Part of a small language model's weights.
Size: vocabulary 8192, 4.84M parameters.
Architecture: RMSNorm before each block, normalized queries and keys.
MLP neurons of a small language model. Each row is named by its layer, matrix (gate and up: input weights; down: output weights) and neuron, and shows model dimensions 32-159. Each number is 128 + 32 x the weight over its row's rms, rounded and kept within 0 to 255. A neuron's up and down rows have the sign that makes its largest values positive.
After each neuron's rows, "fires on" lists the tokens most often at its 100 highest values on Wikipedia text that the model never trained on. A number after a token or word is its count.

L3.gate41 [139 118 114 108  76 100 166 168 113 165  86  93  94 115 131 185 139 103 165  69 135 152 163 127 121 148 134 154 147 158 126 158 109 164 127  86  79 119  86  85 129 142  78 110 171  83 173 102 127 164 165 119 122 111 141 144 151  84 154  94  67 156  59 173 152 109 125 190 151 129  89  71 143 150 149 108 164 111  86 111 101 132 130 145 102  92 160 125 147  96 137 178 124 136 130 146 120  96 119 105  96 168 142 103 140  87 150 114 138 136 133  44 148 167 115 108 122 185 138 214 105 140 150 168 148 106 100 144]
L3.up41 [141 143 114 153 110  90 145  96  71 160  51  90 141 178 158 161 106  59 123 106  69 138 115  76 156 125 151 187 141  95  87 116 179 209  78 129  76  80  93 104 114 117 146  98 130 190 103  95 126 130  91 153 106 127 162 160 126 106 161 101  74 100 153 121 167 145  91 127 103 158 108 104 139 121 190 129 117  84 115 116  91 157  97 130 153  89 163 161 120 118 133 108 119 125 194 102 154 156 124 124  80 125 198 101 143  56 157 110 120 130 156 128 115 138 116 172 115 135 150 130 157 193 158 150 118 131  66 154]
L3.down41 [148 150 161 117 131 155  89 129 101 143 137  77 115 129  94  98 126  96  87 226 147 143 120 160 143 156 200 165 152  83 103 117 117 130 162 116 137 139 174  62 115 109  78 129 123 115 102 139 220 132 126  88 147 118 123  91 152 115 168 149 126  65 255 107 143 118 137  78  73 112 141 133 121 135 150 161  78  97 116 137 197 115 123 146  91 113 116 148 163 144 133 156 114 107 127 102 105 162 137 151 138 135 170 173 110 153 120 133 133 139 107 222  99  29 163  92 119 123 153  48 167 157 117 121 114 114 145  96]
fires on: "s" 19, "or" 16, "ó" 6, "ger" 5, "ić" 5

L3.gate216 [119 101 139 104 102  63 105 131 161  69 149 109 147 107 108 166 140 144 155 112 137  94 136 130 142 102 133  79 179 122 129 144 121 146 133 148 128 145 178 121 160 144 175 179 113 168 121  72 172 114 112 122 115 137 221 109 133 118 136 139 125 149  78 164 159 160  80 109 147 141  86  90 101 125 149  85 149 147 157 158 179 145 120 150 106 157 154  96 154 101 119 124  93 125  94 134 108 159 106 121 150  74 125 155 134 107 119 111 156  49  74 100 102 155  72 123  26 154 111 142 116 178 142 107  96 162 204 154]
L3.up216 [ 99 111 106 109 162 118 173 124  91 127 133 146 121 123 196  64 132 156 106 117 148 107 103 115 154  44 128 152 139 131  72  60 156 171 102 168 109 116 130 128 191 102  89 117 166 172 154 113 148 113 146 106  87 148 148 155 128 127 177 104 136  98 113 155 105 101 143  94 122 175 131 137 121 149 104 132 180 135  94 153 124  99 113 146 185 157 125 140 138  96 156  97 116 123 181 117 136 157 184 101 113  87 116 112 133 103 130 142  68 113  94 124 110 138 169 190 118 139 132  82  92 182 157  95 103 126 173 186]
L3.down216 [ 85 124 136 114 132 111  93 126 169 103  97 171 109 140 135 150  77 149 111 126  99 137  90 129 177  93 115  31 177 131 188 130 128 147  83 175 147 127 151 177  89 123 150  90 153 174 127  84 117 136  80  73 118 102 126 116 111  75 158 170 100 115 113 155 134 156 151 120 141 129 146 153 113 122 110 133 112 115 140 175 160 195 184 159 119 138 169 140 102 166 112 172 141 142 167 118  91  85 149 101 133  72 118 151 142 103 139 174  82 132 146 154 112 119 125 141 174 140 114  91  97 153 162 135  60  99 157 183]
fires on: " out" 23, " some" 14, "o" 11, " just" 8, "clo" 7, "le" 6

L3.gate26 [113 180 122 148  85 166 112 107 178 118  66 114 122 135  83  75 194 193 136 130 165 102 110 120 107 136 156 130 112 126 110 168 130  92  87 132 171 125 132  82 176 104 109 174 142 120 142  99  99 109 151 139 144 136 152 125 130 161 194 124 122 119 114 128  55 103 200 179 163 157 161 128 120  71 129  81 180 153 113 129 164  78 211 162 155 119 112 135  82 120  83 168 135 118 108 145  76 113  84 145 131  96 137 140  74 124 129 103 110 159 116 100 134  86  83 143  51 192 109 206 138 144 143 126 106 136  78 165]
L3.up26 [103 162  63 157 107 105  81 127 130 123 114 105 109 138 120 157 160 164 158  75 146 107 144 121 120 128 145  92 172 150 117 170 148 147 148 137  93 137 144  89 161 127  75 162  82 134  89  90 143 148 125  66  75 162 155 141 109  64 115 150 140 123 134 179 150 121 109 157 162 121 150  94 136 120 143  78 173 136  79 113 142 111 138 223 137 184 176 184 117  46 110 116 127 101 135  79 171  72 139  50 166 143 128 138 146  81  58  85 135  69 122 161 144 118 157 122  96 100 100 106 164 127 128 109 193 121 123 201]
L3.down26 [111 124  77 133 151 128  97 193 123 142 123 147 108 146 113 125 149 124 121 125 157 167 124 104 139 110  91 114 120 183 158 133 152 151 165 133 128 118 167 116 133 112  76 101 121 192 105  93  88 182 157 110 100 101 166  70 129 134 177 121 138 136 128 194 152 136  96 184 101 147 137 183  97 114 148 132 124 116 216  78 127 107 116 147  76 113 115 177 138 109  94  83 190 161 103 102 119 154 164 146 140  98 117 128  72 131 102 111 148 122 100  20 133 111 154 107 163  91 126 184 127 110 143 186 169  88 124 143]
fires on: " to" 21, "I" 15, "y" 13, " they" 6, "ir" 5, " following" 5

L3.gate444 [214 145 177 106 127 100 109 157 145 109  79  68 126 109 144 108 107 107 148  70  94 134 147  58 124 131 131 113  73 171 141 130  97 162 149 183 115 122 163 142 145 124 125 135 154  77 185  87 135  75 169  94 141  66 160 137  83  78  83 104 124 100 100 141  77 113 133 104 107 129 113 172 100 136 101 149 124 112 144 105 159 128 132 178  99 160 171 129 165 141 113 162 138 112 100 180 153 132  89  49 165  83  95 109 173  92 140 103 185  62 129 149 144  95 171 158 114 175 192 129  84 116 171 110 184 146 101 138]
L3.up444 [ 83 156  91 134 177 159 121  85 168 161 112  98 141  98 140 126 150 101 121 125 172 113  63 127 179 136 101 145 155 118 141  69 139  96 131 134  84 138 130  97 197 175 151 174 167 160 117  81 177  69 153 143  98 134 104 116 132 159 150  64 110 153 121 135 161  91 104 141 149 156  97 119 151 126 122 171 146  76 161 108 105 168  97 162  93 146 209 169 140  90 147 164 140 126 191 126 112 165  98 161 101 133 178 144 154 128 151 134 133 119 194 132 160 116 112 109 113 171 148 154 158 114 141 164 144 132  70 117]
L3.down444 [169 101  72 193  68  93 151 183 165 191 132  81  96 171 149 122 150  15  83 139 168 145 154 129 139  95 119 104 136 130 171 114 105 179  99 120 106  57 186 154 158 143 106 153 120 139 129 153 158 100  90 104 153 124 126 152 136 145 144 139 138 131  91 153  98 126 178 138 122 144 115 130 141 115 132 118 136 175  99 150  67 130 117 100 138 133  67 183 119 150 132 137  94 149 127 105  98 197  99 117 162 132 170 129  64 125 127 111 158 145 128 156  45  62 136 108 160 117 110 170 169 151  84 114 137 119 130 152]
fires on: " (" 47, " " 8, "s" 6, " +" 6, " \"" 5, "et" 4

L3.gate440 [128 117 169 126 117 134 103 138  89 120  75  84 177 122 152 172 160 163 136 133  85 126 133 156 123  94  64  60 110 125 129 105 137 126 104 143 140 104 124 169 101 151 210 126 138  98  95 117 112 132 143 125  77  96 151 108 103 112 151  75  99 141 108 108 121 112  89  88 151 116  71 173 171 136 109 146 122  86 147  88 170  68 192 146 142 109 158  79 115 198 154 185 149 150  74 131 175 142  82 156 161 167 133 175  99 130  93  82 111  96 133 104  75 134 191  92 138 135 100 160  52  77 115 122  70 108 127 167]
L3.up440 [117  86 153 127 156 127 120 107 144 145 102 133 106 100 154 152  98 176 124 132  63 142 155 139 155 152 149 147  67 181  99 140 140 141 136 118 167  99 154 165 130 224 119 162 138 143 149 147 124  83 101 127 141 132 208 105 115 119 154 138 114 130 137  94  37 190 159 121 113  64 189 122 206 152 150 100  99 156 194 169 115  78 151 103  94 152 113 143 174 165  85  99  90  53 101 114 106 121 124 113 183 190 135 184 136 150 103 149 150 156  98 145 113  90  60 131  90 109  89 104  89 117 160 134  96  82 113 136]
L3.down440 [132 147 104 172 147 155 102 106 112 161 157  95 101  93  77  94 144 133 125 109 163 100 122  96 153 103 163 173 144 145 164  90 118 127  84  62 128 104 144 103 132 160 135 125 121 133 117 160 121  73 119 137 160  80 141 155  99 173 187 178 130  79 255  91 165 156 139 133 122  86  88 118 163 124 119 135  71 104 168 187 127 108 169 109 151 141 116 101 116  95  81  51 128 148 155 142 114 161  98 111 135 120 163  97 157 138 146 153 146 144 120 189 123  80 132 139 155 136 120  90 120 117  64  98 163  60  72 149]
fires on: " of" 20, "w" 15, "f" 6, "st" 6, "exp" 5, "d" 4

L3.gate410 [139 128 112  79 109 107 147 142 154  81 139 134 125  98 113 121 147 101 155 115 186 106 116 150  99 216 151 116 107 138 131 117 100 130 195 132 121 147 110 163  74 155 108 109 148  84 145 141 127 139 118 121 174 126 132  95 144  95 121 110 116 183  79 129  87 177 134  83 121  79 126 119 101 173  79  15 121  99 151  55 131 139 136 177 114 171 161  93 133 103 122 161 150 136 117 170 143  73 124 144 147  33  99 198 137 124 127 107 108 149 115 110 183 129  97 142 145 151  97 163  67 132 116 138 145 132 181 192]
L3.up410 [105 131 148  95 124 199 164  99 131 141 123 143  98 109 179 141 111 136 119  89 176 115 138 141 152 147 114 163 130 113 163 109 157 120 115  60 131 156 186 129  99 112  84  58 125  80 115  67 123 139 158 130 214 161 111 158 123 163 100 121 115 139 113 143 156 143  78 128 192 125 147 156 132 161  77  85 112 118  78 147 105  81 167 154 165 115 136 129 166 178 100 118 170 138 139 110 139 157  82 174  75 140 120 155 174 136 167 140 114 167 184 154 112 108 103 128 157  81 150 175  83 130  58 201 143 150 135  66]
L3.down410 [ 92 121  81 170 144 117  59 130 144  63 131  87 132 151  57 123 142  90 125 122 123 152 182 162  83 128 117  59 102 128 137 103 124  74 158 143 134 133 125 192 112 118 110 115 159  92 123 191 136 133 105 105 100 145  86 159 140 113 164 120 144 168 215 130 136 155  69  92  99 131 126 109 117 108 147 122 138 123 134 172 134 149 161 133 134 118 160 173 106 126 132  78 110 126 102 113 169  48 143  93 121  98 125  75  84 144 114  95  77 146 185 142 117  90 120 109 123  82 143 121  95 123 208 156 115 135 123 104]
fires on: "s" 44, "y" 15, "or" 5, "at" 4

L3.gate341 [130 200 111 138  60 146 135 149 150 124 127 136 120 123 120 111 137 121  98 167 179 103  97 133 175 153 142 139 101  83 163 173  66 154 100 135 100 181  82 124 148 101 111 165 112 162 108  96 148 114 203 127 153  80 129  96 160 151 147 128 131 222 109 140  77 118  73  99 125  93 162 121 160 154 100 140 130 120 118  73 146 160 152  97  75 149 145 112 103 161 138 127 148 116 134 118 179 121 190 115 174 101 146 149  60 159 125  69 164  87 113  85 157 152  94 160 110 124 125 179 155 122 180  61 179 130 140 138]
L3.up341 [159  86 147 117 129 170 102  85 138  87 163 127  84  96 180 149 173 132 124 177 143 158  57 108 102 141 133 138 141 125  96 137 146 125 155  72 136 135 121 173 169 155 138 113  98  83  71 165 151 129 192 105  73 121 117 191 114 129 184 112 113 139 108 148  45  89 131  96 153 106 151 135 155 145 120 119 172 156 141  80  75 186  85  80  76 123 140 143 118 150  88 173 232 111 155 108 100 104 130 172 164 132  89 123 167  83  94 127 118  73  99 111 186  68 106 137 125 209 149  84  85 112 107  93 156 155 128 111]
L3.down341 [139 157 127 112 105 149 142 152 163 141 129  61 103 119  87 123 172  93  73 103 149 149 147  91  92 137 137 189 109 111  82 116 134 128  66 151  49  96 123 105  65 132  90 144 108 197 135  71  61 117 156 115 107  95 132 120 106 136 127 145 172 154 173 151  94 167  93 103  73 123 133 160 132 116 135 153 177 106  81 149 158 156 109  81 137 145 113  76 107  93 108  53 117 145 105 142  90 145 136  86  84 128 152 139 115 113 155 134 200 109 118  60 134  90 104 122 179 106 172 176 115 165  99 129  82 125 158  91]
fires on: "te" 16, "ty" 11, "sh" 9, " of" 9, "st" 8

L3.gate222 [ 75 150  85  92  75  82 127  19 118 131 145 106 179 170  92 185 205 122  77 103 152 159 128 121 147 129 128 194 137 153  76  82 109 127 148  85  87 158 110 135  80 176 141 146  67 135 132  74 123  86 168 103 150 127 131 144 112  97 146 110 151 153 127 113 146 116 148 101  57 120  65 126 112 166 138 101 190 140 163 107  79  98 111 118 119 165 152  85 124  78 144 157 166  93 150 101  78 136 115 173 125 148 152 102 174 167  95 116 122 168 161 145 120 145 109 172 112 148 148 167 140 152 150 158 108 147  92 135]
L3.up222 [123 141 150  91 111  85 150  80 129 146 145 129 137 171 110 192 159 122 156 106 103 139  87 106 173 135  60 102 147 199 160  93 124 107 191 142  78 107 170 156 118 136 145 164 158 150 119 101  85  58 160  80 120  99 175 124 107 170 127 135 138 123  94 150 123 130 133 168 130  98  86 133 164 140 154 139 164 174 131 116 121 145  81 164 171 116 135 134 104 117 136 125 119  91 132 108  67 125 134  83 154  99 162 113 120 186 106 140 121 159 126 148 123 106  55 160 194  77 144 164 139 111  68 155 140 138 137 173]
L3.down222 [ 84 101  82 138  90 144 158 135 105 165 136 108 149 115 123 137 147 136 111  95 153 130 161 143  93  70 176 228 127  91   6 155 135 160 128  97 112 143 141 171 103 132 113 161 125 156 140  98 142 134 149 114 155 113 159 119 127  83 107 135 107 106 228 122 139 149 102  67  88 102 153 122 133 159 162 138 108 108  91 108 133 112 108 105 113 100  90 151 137 105 154  72 185 156 101 119 110 120 111 181 113 146 105 142 152 172  91 153 114 131 148 128  92  87 122 149  58 180 103  98 134 124 152 116 110 111  93 146]
fires on: "s" 32, "us" 10, "x" 7, "z" 6, "er" 5, "g" 5